From a checkpoint of a small transformer trained on Wikipedia.
Size: 16 layers, 4 heads of 32 (1 for keys and values), MLP 384 GELU.
Architecture: LayerNorm before each block, no position embeddings, biases, ALiBi.
Training: a variant of Adam for these matrices, 113M tokens, 3437 steps.
MLP neurons of a small language model. Each row is named by its layer, matrix (down: output weights) and neuron, and shows model dimensions 0-191. Each number is 500 + 25 x the weight over its row's rms, rounded and kept within 0 to 999. Numbers have three digits each.
After each neuron's rows, "fires before" lists the tokens most often just after its 100 highest values on Wikipedia text that the model never trained on.

L10.down240:467511514507507550507495501507518506513466472507512491464512444510589496493525502509520496488501471510468516483506511506490483531465467519493525518524521506449500517502512492493487502489506489510481494449480517465485511474502480476474502510525498493510504526511475469524555517499493517514484491497489493490522485489526500480534484511453518518494524521496519469535496466497475460503480460478509537500478564470533471522466481498513532417493479474532474544483516511497526485561503516456458498527479517495511442458555471528544499524483516482480534507516535519522523465518488530477
fires before: " |", ".", " by", " "

L6.down240:484456537470517522478515496520496494523518494534496455502511510514531557512495479465500497527505525497497516515492436490534494479499516518534511516466512501503526516512461500502512494487495502527453496472524500514484504505531534523513516495519474461513490490521507491467519541481488474482452541488467491504484478468485503507519508510494489498501518501506537460560528511511525477503503479514524491509505464489475474525463437516466519458515466478480542463483489492527555483489539486521503533522496484453445530532561477515481534503521470498524477525511493501495519466537445484425
fires before: ",", ".", " and", ".\n\n", "\n", " to"

L13.down183:515512487532462508529508477482504470513531525502533519497519467479525506516476460527480495489479495522497508538503499470511504457482523467491493485450494543503477516460470503500495496480509466499510496494540507506459508540482507562495479499549466498549524539505502509481520479472524528501522550513472449522506513470470489466499549473461565554486470483513450488549506496487524508485499499467486482497501561507488473492473537514477523484501522499504483533516514489520499469488506491489473480550494511455527518516476496458495495480523481470535504501471465480479500527540547495544
fires before: " ", " R", " Votes"

L8.down85:532532517504499498461496478521476502498508482496513523508509508542590515518499452506482508465482493544518508476515458453468481508474467537508509493497471501505486520495497516503515477501484506432502572484481447473477541448465509517530507465508491482508497515489501509507500505493518512514491460435522513516510488505506503535459537494503521492472518488451473531449514489511493506491506490534509503469501470490494483501483500490478559510524507498538482500496511504504498481531502492497536511526475610522483473507512519490519549531489475472516484519487467505475490479524522508523
fires before: " ", " of", ":", " the"

L6.down377:435482502496475464498564489504480494515507488474506481531526472488495506516519458466486531522550483527500478515443449484498565527487488500476503494491523487435514546488506481476505521524514513450508495492479483537516511495514514481517520486518484524514498490501490516496488464478501497513541521488514514518502505490473497492473471538462451470493520518468491482473508467495497503457526534533506524483521440472510476542495525503509482475508530518456525544500528513507518494485507487507503497509443492445503504497530536442487487496526496501514510503494496559535495541519535547532
fires before: " of", " |", " in", ","

L10.down86:471499455513499494500502491446537500496501487495507483514472479522526536494458496500460503483507477476524522524512488475495498511479468509469521452486529503473525500515526523540501533518476471499509519529518501494485489494477508526472502560498518532502473510499550585509499529546538524513525514529484488502445500543515525528569496478507485495491490496467504462501477477483506483500466540504546491513478522449495500508486494484429478457512523533483479501513502528517511553510509495462465455495466475513499511495480501461490460507528512484529520486476476535505450482540500515482
fires before: " as", " to", " that", ":", "ed", " by"

L2.down214:508514488461493519561540506464490534528464483474505551525498535540531507522555490492505498502479466514484538490511495463466480473494472489504518529521480498488508490522483469507496512519497493553499500462488476527488521500484497508497466470495497479488514488481500504473478526567499535491490507532546547486486516524508522523515460500495511449479416514499496526505543508520473531530480501497547511540484494465474442480502461528487513511459506512447527493500500485503513508511453491542490506473488490462511526525491450494496560507491476547466493489531487485507490505498492482495
fires before: " |", "–", " ", " |\n", ","

L8.down224:470464527548501503515489510491505504482488526498497478501495467509529506497503496496499515507518517520507494494531490522512518518506548539509524511511510500489548495498476502494457523534549475462449510476493476476471510524491559502454466453533479538445501508525505554476440483460492456481501503521435506512485502475492520490448467540504460534511525496483498490460500490519513487499482485508513510501493542487472533475512461514502466511472558509489526484480493485462488467521509477491516522543494546456481562478466526505493537493526499497527545486507514519481524473515469495491
fires before: ".", ",", ".\n\n", " and", " in", " he"

L9.down19:496507523546486461477531545508492486535503498479513500495517534505528502499530475490504519519525513501519468509541474507487523511513481484505478523522470532483470450481499520541495480489492494442476474501452508537476529470518514510476520480494513507523529527449522510454489480502556497514452504476547527513486480487498552488561510483500510453517513528478450495500532512517511469496547484556552464499482474480512517491503486496459542519491474475500512503498550476534483500477489535501495459496487535467521496515504515471478454478464479520457482496470516498539517539499497503517
fires before: " ", " the"

L6.down6:505482533542510513530526515510513496503487523449508510526519500483529489479490517463526492493501521512502497463486472511507507478469500512498484509527513533548510469522484479476467484521530490522431510449489498500522455446494532497487488486529509458499487500517473460481545478515483514497490476520458544478514488505480530503480502483478449460506506505495486488490458474529494539493495497480537490540515522514491512539519488492510521522474490555583499466447494507489541517497487548514509501532519548533510534483495518487446502522481445469500528508446510494471491477498505520536
fires before: "–", ";", " |"

L9.down210:533515512530489498518511504481523470483537568472512502521478495528487503508490473517484521513479463517545478506512452492460516501544525504551496538501532499507502525501490527517526513521492499479473500509504511534462514453470519528468506489513521492527531489457497506467506471469486507520530508448503509506500476506501508455498539454489476474502510501507469456477531505474461497495489487463554539535480497505509503450507482509490504514526461519556479544510518470496462514467508552531486464503510504497502497513464459437520490461501486487507480497540504454474505541545459489506
fires before: " ", " as"

L8.down79:495473485505521512467492525508466482481462482567534439513503476503566541494510502509485486470461524508481506530528479511546539491505429511502496522516525548489492499488469494501501487515503490465534494494511460515544506533525474528516488495451492494481512526505497524544502522456500466522531446529510478477508499476470502507505494491489515516517533478461500527523531513494483483477524506500514475473475496523514495503489498531466478465470485489513510499466526468485494471519514460473516544436540457519476500507524490532488525514467514492502512529464458514535529485513533535527
fires before: " |", ":", " as", "\n", " |\n", "."

L5.down114:480496504482493489470495511564485504509511489484488424527500443485520462500468517517508512470485514524472499490455511480533497486486495470537484543520515491478491508492526491523531469506532473502526471517487536491501475525465500533545477535482506502504554501503505487517517488556503468489436493428485486494525481520541476491480505517516508454436530481482467515512501512545482536497517492520518474532510510504487556496473500483506503457512481557510493526468485499532482483502475488516515512498508476463511515482495482512507514533515505488535539489563518510465545512486513485520
fires before: " ", "/a", " |", " Michael"

L10.down263:514509484490496487496469513472470522451454482500534505476533503528493504529496483524488438496517467490488451468519517485533509529539510502537508482493532532468492536578509508479490459520476472515491500490515496532486490466484498490532472536495519512540489514495521478587494505487493512553535487499498501526507500517492482502473499510506508516545508483498498485455490467463535483539505526503474499443520511497528517500524502508475464518502513472499473507501496486487531583494542497513442525448514517477517497457466500478479515510495504510489518495487502468510519497489477446534
fires before: " ", " %", " Votes", " Candidate", " |"

L8.down165:504494501430521505501485517490477493481474468481524475498511492464515489544536481528484501520480491518456501525516520508481485488473512525516489524517513498498511512463486477545519545486476469489479448517524484522511487504518485534491503530523497520443558492500507501499495462515491524432526507488480485455519505498479478468554546465514531494524501530503443472540481515532504532492515536488502529517537522506506531510481441524504499501499520507510474491526491489543498494501496523481464510465454440536482489500518459510574505473479519487515453500516542511489508483531500493516
fires before: " |", ".", " January"

L2.down114:473485504484463522518496489464500516513488473531510491522477495473545491518501523495524525493484497453512482484497548500501521500455441483483524478522490517516535501489497509490534507471493540502459540456518469508467528493494508525485520507518501505453530442498477504464517509493498499496470483509496504468490459533500486482545489524522478476458506462499485515536513492502520508525512522500494472502494491490524539565512523536508470515460537489510528513492477450479485479509453546513463511528530502510514514553469519440475549507487470530522495567460513537479469485517519499531
fires before: " |", ")", " m", " |\n", " (", " in"

L8.down346:455506441482509502503528493485525533463484476503496507526501518482475464511512520524481523518507531487532525499483474473514554486523540468492562481494450508497494533483489496465498492465470490495489517500488534554520475530507474512533507499496482480500488478542481467512524525532509523477519531494463493507504491452501492499511462517496507499455527491494494520444479483508466520483479498511527538510491522516447524496487471477497496485536479493489479556547478483546526501543518520501507501533458544528440565459471481499466513513533491520471475511539501473520524493508484485490
fires before: " ", " |", "22"

L6.down258:482496461479504464494519519507470576496501521509515533495529475502506500479529481527487517534500491492455484463485509502487529532515544513488506481536545461552487501492480485441497484485501487497496489516532507461513498478516536530452527531469471462504512514509472488495490453518486499543492490523524496493531477505479455490492507480505512490479502476524497527514467507457478484516473491517519445498492490527530514473507505473471491521511498485501521470474523483517505516516463501517574482548471528534485563525493495553516512477524492476478440483498494509530499467526555472528
fires before: " |", "–", ")", "ed", "is"

L7.down366:527516510559509530467484478514527525463498527528517518479504443491544499499484487537495471513480456497469516477496533546494497525505522504463479463531515503493472509486502523504454499512507485505502477488479532445505470508514478530482530491472504521515514475485527494510453520520542497558442484518485488510530515536478480533491503514493481497473473494537476474521497479455485489542501535490523520502520534488486514485505500523538524441531471507493463519518466512476521502538457479481510515508480579495501515507486530469510471506454501472507505551452498528485509488500465477475
fires before: " the", " a", " as"

L5.down199:480494446492502462492544530493519512528520487481474490543528506474552492509511485465485474478528468548489461481518523501528498475508512498519454513499511512474497470487494485515461453465490467532498530552504480517502485491471474470492478545507477518467516532448518518498460467510545495542490486512532499483500503506487510510513550496464532508468519476509493505536493513477503448510531532506431494541479496530519509512510510535527484541468554511492464487480510486494502538476512446476508475512505495511516514504507446471541515474518490517460491551537519507487514495502510517494
fires before: " |", "–", "z"

L7.down83:528496497498480514504517447520472489521512545474497515523470518504486529503483461489523548521533545514504510511501496468490504470465464537474471505477498517469516528535518505489468511490505489536517499480494491480498540492537507492478477521482517482538486505490450514491506505529458524510530511502514496478510484433529476516471484533510532498455507517464556483432478459455495491504560515471515490510467473458496533534536509496493494485496515475486506497549488523484506500434527491483512511515518540495548469524512499509497539511512483475492466463511489561522452489519505480515
fires before: ":", " of", " ", " to", " by"

L7.down358:504444500509523492471504458456512478562498493502518482509530508437523527507500494459510500530475488480522524498479511487564505462458490499512525510437480514509529492497489474444446495511481486458498540499501483474520511470505499508510509553498497532494490485445522495508469517572498486476548502506548444484512484478502493525495479520550514499507516522537502473492549491494476517474503482487522511493518479486512522500513461486497515504507498498496508519483507508498529478502499500496455495570473497461439516484482510528520478508510468504506528511511480508554471494526491540498
fires before: " by", " in", " to", " as", " with", " from"

L2.down297:523483489527538508546518545508436537441457465469508473495482537485501509499491528493521488520504526476519533471544490476489476474521502502522502511499517527497473525550483461517516538496490486486450526500475474524490523510529469532522538524488481530480502474521491513527506522470529497505505462504545532481473486487504495479519494484513542436507492458502484530500474512451523482530512458484559541511464497496493478501505470517505520519446505517494491474526496455495498464517484483519467504513515502517489506541487485485493506508494483471493497523482478518537562440472502513529
fires before: " |", " |\n", " J", "ly"

L13.down81:510507512491510509515514496477502478507498479498541501506527514499531511498512515499510472491488512516495468474520520464487528480515500499479511508478484542504496469470488507497485519475490475507482494491468481483500507475475504522472528534504512513497474505466519491471512497517552517502498517538485504485474500469569507517486539495367504491522487491522472514491504491493481468530495507559511490554494533520513451477490498487500498510494478492487473500484525488500474496502508523475475499520525608521532498492555512467458507514503555476498476541512472498514477461539459462542
fires before: " ", " D"

L10.down356:439527525521504525515507520525489478490509500435480502489518473532509464507514500470523482516477525506515486475472500458542564481505513493499508504519513452484481484519489516439471442502546480524498504516511461527517490509533521570483527520533523498506526479494505509491546485528498475495477502494496549490473507528525482519524459489501467496503489481507518484553504508549519503479523500465481414475502482490525505515481494480485486504511462446528526507510520532515554483526494491513497475504486501525446500473521505498519491503514478474470507488485469466501536511494491527548
fires before: " |"

L8.down176:478426511519506504483515489492468504513502499460508544530480525502510509491479489523504520493524534504483500534498500464532524490528480500501478545526464487443535512433519511500454470523471496500493511463483507504512459485481522523484462508492506466547539446524527531527495483527503490473532521468499473488515520499488549484454478497543503478485480507508489470470516460491457551502506489522524473515492519515482440521469486491497554483552501494515511501528498497529519479529511471494500490499514494526529495469504442501479522510513477501478520509548481526473487539559499477495
fires before: ",", " ", " |", ".\n\n"

L6.down76:534517509454512531470526508522490534458505507471504514459494470493541488491505509537450516500468487539491523516537539525501487520482436522502534506470526502476501484480471506540504496490524478535500506464495472488488468532485470471491511495479507503499511488473504460497469526502505513499498482514501472479540476514495478485481436508501532506529521517473506465487502486534529506516496482460523533502510507517547469515494483528488525421489509520508502480525481445477517489538459470497477524564540524484519461556539511490538478482495510482496524507466462501517511504540475463516
fires before: ",", ".", "s", " by"

L5.down94:502497488441523526476522473504532464484517493512530489501491507494552456529512515532457471443461479466492498476502542498501470489512497475544489461491490518486503471541507482507481495532494516504507509523533466472444498529469468521466517498515503475509521547536473487481518518521533501566440520504523510493530499496506499501472497481499521485456507498493498493486475517492537515521505484472454491508513471518474498459472481525489462513486529520520498508467519510487542557456519482479553522510555494470527517478520446503490506497483522476546511548488516505489505513519536514504
fires before: " ", " UTC", " •"